Part of a small language model's weights: learned positions.
MLP neurons of a small language model. Each row is named by its layer, matrix (up: input weights; down: output weights) and neuron, and shows model dimensions 48-143. Each number is 128 + 32 x the weight over its row's rms, rounded and kept within 0 to 255. Numbers have three digits each.
After each neuron's rows, "raises" lists the tokens whose logits its output raises most directly, leaving later layers aside.

L12.up924:108132131123179100142097150150162175167093158170196134156118176187115163127160135113132166164119154180120163153144170159107070127120120072097080136120078153086082146087138119125088111155098121112126135168130120115122142122162132121120143051144119115125099162079137168138135144073212123113
L12.down924:116226116186121127149152092159134166144111173109087139140173150107096141147168151076010144123120095138089042129089142099151141090109095120177109082062140100045136089106134172131163094118149176086147171107190092146188194135082092156152134166135076109102161126114139065101142136180127088161
raises: "ly", " for", "whose", " meaning", " attention"

L12.up397:107105107133140125145166162132121173154156091090109085132171061073135071179132163142124107165150135126102124185136105131131142118147130116109118106165173107113113164197122139171124145100100148089104045139136134157096147138124063077108097096129117197101114137132040138117161139065157118132
L12.down397:114074107182035099150163158175137143141122144076098042125132098103112058109173089128176092155111051093137161151110102120125113130121157146124153094166146164149087151152101164158066111151125097131110134135109139108073148099108086143126156149136112185176095114116123130160164122124141091094
raises: " and", " &", " ==", " or", "and"

L12.up1214:067111115112110106162149167094111095170121192161157120081141131171154126101104153174149124130123100152139132104129156122072114062158161092141143117141162156151143104147224126090119127144131163113194132200110155190163125143053122087186062135105134151046170168123148138120122129131105133135
L12.down1214:098133125116103158119153155111114112132185127135091102088135125122157157152113092134137105174172102136144130110157106130175100176169183173153116088109179100168148136104135158158132117155094069152122122093130129171255107106128120109148188140140132124110117137159144143082176107116173126132
raises: "s", "son", "d", "ns", "sum"

L12.up213:076119129169110140109129114154126149132136166191081122186156128113204137080080090131110160140121117092145104151167150170142108103133121123198079110097105120189182181100120112119118128142139134122128099165174134133108097106127104153126052145117136163134088135120165144130036124070137106195
L12.down213:144120118091098162150085051100129109176143121102096146118150127138082147176086044129130155118124115124072104134103132131071127148077151168121072055076168164134129088120139156137163134129067099118083170064127134098006194155111178157132160113142127127060176094100094109122105101111178163081
raises: "ist", ".", "ize", "ists", " |"

L12.up592:129177093131055095140164125141130112111163152092099138123097147074100100202179143119140075096122156157117131141134124168120097153104129096134125189171171096126095127134194102097117155153172072110116113124135126199123154125174109112119140162046112162165101110148090139133112095075130103135
L12.down592:154103109093179218094094072165141087174122090111161106087217143119125192184125116158135145147143124158109128136095112108163116109131150133099047096074120193099123080109107165151198080144111133154128130116131125165139074207139139155127133117143162134070205153126088127108168098116120104127
raises: "\n", " ==", " During", ".", "Following"

L12.up291:110077115127153126086182123098085084134133127153147140097087139100127132117138158083139110087128179103138115181103114106194119117108111091128178126161102181137121108128131125172144100081123083123163138125136142131176163120125180092139124093089144115119090084104067126126137101080129143175
L12.down291:141189203099161109123043083150099132089106141107198118113132086162134169125121156133197121079083161101162132153195084122104156148193120137131112127133096096125166110151105129113120133178144143148133113122124137086255121153100120137174131134113129146044152172130132125147144139147130140128
raises: " of", " Of", "pher", "ical", " approach"

L12.up616:107093094157123098106142171124133112157090147115125123170115093136162078194165145135138098068098125065101124122154168139127102130142055094187105116172091114117160155169151118117159138116111106150134111175171130168161130146104145125089062104150143176173125159131137120151115080128137128131
L12.down616:099127077129137090121137184183100070151062124183071057078164109115077105204100146064176128140095120106141144123142107147135100138154149119112078107212117166164126132174141151116166146130111120151146114193139125144006122112109127124104145110155108086129061099089194130146107142108179120046
raises: " and", "s", "d", " &", "b"

L12.up589:095114116119071121140157126117121098156153115124154131089136086149133172158064095125112127108127130175146178124114143181066119170111087145104151148057126127107186080094142103125104079126116073167169142075109085169139154141123145127113117149145155154129120163143125093137135110118117126224
L12.down589:097069073092154146138149076137130060146151127108152153096121122131121128091153176114109105111185132227053149139180140143147122123113123134109161110127125153125134104065150096120118119151123112077124106138184144176217102176106135132164091116133161137107161097116184180094110129086113117108
raises: " 2023,", " 2025.", " 2014.", " 2019.", " 2015."

L12.up1398:148120125122128138109098142140059076107105151072092130175133084094223141211090193139138150110109174180123141124071117107133139101082067165117139073102130144130148141149111125164083154132092129131171083174093134123125080186118110052062158133122142112121156139122084169145107171098152132126
L12.down1398:131121140138114130126126170197107108154178160115121152086169117113134213115130081133092077169143124155127120126168119202156098117137113143110128067168094124102142132096156129094095139146106091139111154127137119169139189134142125094106134152166100144104124116170146122121107152140180136141
raises: "y", "ie", "up", "off", "ia"

L12.up1633:098160156126117151173153142107077095124145159100165192214103165145134118116109154148123156199125172140111068130144128174139136154123124148171053135076136093107073166104131132125073095149117147091168142133107146092086105096146150161069128142128161125131101150124130172109083148093109175162
L12.down1633:122104111143085143145147129166087145158160150097089096086173054095145116118166102086136118160108126130209154150123169144157086126100104102140163130170131150146122138145069088111125159110181083118147142180159086182093128091123122122151186140165169160124150123137082131120119124147106123108
raises: " and", " nor", " &", " or", "ory"

L12.up493:166113124162129141120119171103122167145072142140113210171122100107167126219080080119084116098122082138130132146051123187142089085168089133123093196097111121096244207167173127133132123127100135115163169170106102143120142153114125109093116131150170111157123140082089149102147150080126138132
L12.down493:172148095108143124115142131201107158139087119154158153145088108120139141080160120112085055165148154180093138138188116117144127165107080067084091113141135150112138216111113147113131143137110164100122156162147127126128142179172115087146090138112101134120098158094084120081104160199134098135
raises: "7.", "4.", "8.", "6.", "6.3"

L12.up1547:126159109144144065163131185139096149092143155096133110107079144130130111102124145157147120105122121141130103139079113143141040073114105092141120098122174112169077159112139097097117088106133191099171127096170180115155100117106126100080093157142142122118105228110121113141126113134092127163
L12.down1547:134086081106156116079107168121118134168136068114150072140151114096099127137077131116108122119153176158083077172092068109125152147099147155122154077154181147135152137116114167089157130156092186092181140085115190045118143166114121127133101139147139095088137123170116126090163174103102097075
raises: ",", ".", " |", "\n", " to"

L12.up1739:125119139196094127135091143142129148125137114147118152097117084167088106169092117146085107123092104096066193065141159088145124123152024141115091186062163141079120130170141127099058096107142083089117111119067114156158140121224135113099126171161125112128152131139109144095147137106079157130
L12.down1739:154115128144084119137131007128149132105107098143131084111111118147111064158145105159126148108144131153127157115095182130126095144137103166109102122131083143125140128183155151134167136137083129156116189085182115102255123132100114135167143170160109105109104097152117128180076112064121164105
raises: "3", "0", "2", "5", "8"

L12.up379:072141105158126115132221122145074130099111086132125191134139155155083107155111152083135099161178083144078178148097155095101209131134125112083130127113121139083117134174158121137184164119125117097167128177148164138125140107088115100127108125086181096143107146142127161143038249107166133161
L12.down379:087119087108107152099081108123174079106093189078147142167149114162115169151122126161076204145124121089131109162104117089141086173131143107198191103157093136149118116128131141102101101100115154109086131112145179108252120117077190127098107165129110121148059206085146077148131131139146107187
raises: "ers", "er", "es", " each", "e"

L12.up691:124138171130153099105162140156082138129179078155175150153125081118121131094073139140105119134126201102090115164105205131088100119144098077150087140125125123177168106178087104112111182098184178102129086139094106118165079149108145099098130099135122109148113181088143128142159166121176096124
L12.down691:128157125096173123163151088106203153161139075124156083161123106056133106104173072059100130129170098157061045162110135158181159058134102170106168136130114172130100129095162182167166113115129170139151174108146139121224078136111137165122094134128140118081102046141117118091074067136142116127
raises: ".", "4", " |", "1", " by"

L12.up307:112135156149139133126120167108089148141096096129114175127155085101164130134049120132029135089091128139193095086112175132146081157138159143170150115098104181104149156165118080123109091124131103090145169082124127110114095103135126094101163180170211068179151137134081116135125151094152111069
L12.down307:098049116128120155145070119163104113117151134094093116128092130094157111128084115085133105100155099142123131111125215077163127142129111126148085150113131121160185150164143104117166111147098050157119115168132121103171078160118143178131175133120096040194144188173119117132148152156158129140
raises: " up", " down", " it", " away", " out"

L4.up770:120092131165099141124158155158092151130128109182115124157152150147130159115119161057127171071152146170150146100077106132111110189131071051165121190092130151104135189227155123102100151179137146169161159110120111124102097121139157100164179066108158129143149148127093153115101130138124036128
L4.down770:085124157213124183108137131139159110138139120138154137104091109156132116229127165133225100154119149147128123121092056109114119090145124120141175121119161178160154127135141088120172109111124158112113035111121123047116155142045156166111123106134148111155120149103162087176145089114181131119
raises: ")\"", " Swing", " ====", "election", "lar"

L12.up205:070087144155107118126159139117057110126117097196162135163130113110169119117055152159091136154089165129168160143109092144125120142135169117098145123098107050088163068148129118101137089086072116122138098130130161096123093081114085154116150151102139096113118180108137108172108161147093160116
L12.down205:136163139138136140159132168170164111174112166171100142147144149105114134131123098169072110159134141156142130142130183122155118177095126143145049141092123136155134110056121153073135115148102113144105135126146133159236128106140204098122106099138078134090073103113071111166126131147105142151
raises: "c", "or", "com", " itself", "f"

L12.up236:122129073090097190085114126113090126122072111090128100131129097152123136115088122215082179135100117115127211123122186144147084057140117151086074211128127121076154137158190084145150113109063148124108161099131050095131083136127106100123084127132103117157091078159151160165190069082125171129
L12.down236:160116137146125131144184176142164105096123155163137150190130170158137139139158090119151196150121131169154161103129108132116187089139093165130135128155118087065134127116115131028101132124141097149077143117092135171224089085107120113073086142143100118104127080119076152139091130137103116139
raises: "o", "u", "i", "uel", "ier"

L12.up1583:142127219156182104069143170122139110167138138103129106149136133115119131095070120130080126122049158133173173214151077128096128009123127098112150162144130116136141172125101171129157080115092118149130135161122123135145108086105127148095107135180122165118143172101156153117137123149082155157
L12.down1583:134173093074108163133149109156098093135134123155090115111186109174125066169143129191141176163175096112043102094156123116127140136113136175192126120132160172144114108143123125121143118136140149085126098087127146218231107130133140093095145123118151149139140145099169155103068108081159208139
raises: "s", "ities", "os", "ns", "ists"

L12.up1306:137162137141041113124075150060172146114127127063109115171123113143070123153151136191131131105106194115113116122188159201129162121127100074095094166073096102134141155110146161124154132154113194059171141132142121131146134076141086159135112126095132067091148125120124132197136149118151154163
L12.down1306:108129132108133107196114147149172070174098166125185180146093170102138164112077161088145079123153134123112145129112083149125116113159148174088101125134137124140109148199115103117113142156165103107154184152067184187164080112127118096151168091130165117052129162161143145134192101154129146082
raises: "us", "i", "o", "yl", "an"

L12.up662:116182068131151119160220132139112075108125093136059182191155115118086127176078177133179126100135172189114141096143118136078106180105056129168175148129020142124141116196150117100130118104156165111101060146136142087171072121143141099147093110121183141147109118140099145146095117149088137125
L12.down662:117144193091109147102169205129110111102119152112105114166136139179146127137195134117176136128080140152154122067142106121147104125159150149131131098094121139133121053094162149128137127142081138104125128121110078178255171135114124117102140117115163124112115083119139123112151115097156110149
raises: "s", "els", "ers", "ries", "es"

L12.up1769:107134141140156146141100133151118182080126191123130163123105160161138079122103116129143136112123162093193134124186106138130147069116135172128124132138124150110104100139110107147078068096141084114130146128107177127103127049123084181102127111117160120145164114135114155141121173123153172158
L12.down1769:164098161102151122099158131122162094167155116105138111142086134161123157113092121152131138131127136167145108114098154164113099133190087131131125048158123166105148151128130184086144124145108138092114143093165125130000158158119169117140103131142113181128166077169087143106074144113144137145
raises: "y", "\n", "–", "-", "."

L12.up1048:154132169104117151078128119173154172126153156176097118118114153135162159135127108153100186125090149159190169145135103139110154132128139054178101144091138098166130142097119149123106136176163163178107137031137099144114120072198105135126135105157124098133149117145141132112119112082108165141
L12.down1048:145187146114132138095137077105088094130161101122158146109135164127121152119114104097137111184122148162045157104068148136120136150112101142121099117120132069156133142153171170143088143196117070110082108148137162162255149139148152103146167166158112097122125152146147168173108126122171164191
raises: "y", "m", "ig", "old", "r"

L12.up1840:091099140133093137149118152124116119155128154121077146106105107116081148188120147093182149156135116144080104111118153123118106119166146100136133189117142142137116101175149112085113113116150129148194124180078138110149121091175140104058067152135115085113149174115101165144124161101105137140
L12.down1840:140133137140124109124162084116145088052120168106152176138118156151212155110146126078207108097113128167150148154179113085107130120156133117139009153154077166125143099133155132081154153119137122119111113079063133158174105117123119157125092167123104108170108101087130148129093136141143112130
raises: " of", " Of", " gradient", "Total", "ulation"

L12.up215:111105164127086119098104171110106161125118141081140145164174138135103160152069137114158114121132153140158146118154057192115112121106115077134151132096079141121071165123158118140125159075144094160182154152127148140118136088085111182046144155192113116118117084087142160123060116056110176119
L12.down215:130231120105094136146127126172114119130088128101099114109098118125136050079170044100119109128135114130157180180144101128148139088121130156140080095121175145115107102137135119108139146156095077099168146146120101100247126121084176174149141143141097075143091134087069136153105152133139109122
raises: "ants", "ake", "oma", "ata", "ive"

L12.up1718:133103084090088119132096142129074037124123089150125154142099100123120137137087154176139122180118119137166146153087154118091132112130129060133106112115121168117153134176154084098114145150229119100144137177142191156143096144158122094134040120072128090131168173128180168150144174143066115101
L12.down1718:115119171183128171185171169148121068101143120151150084146108163119107146157121121129174158170096148110140171090143116125119142135171143119098165106099087133123187131143129159099066128150117124162113146109186117150255159116103123143157107127156092120128117127084115180174093138128131150092
raises: "o", "omi", "a", "i", "om"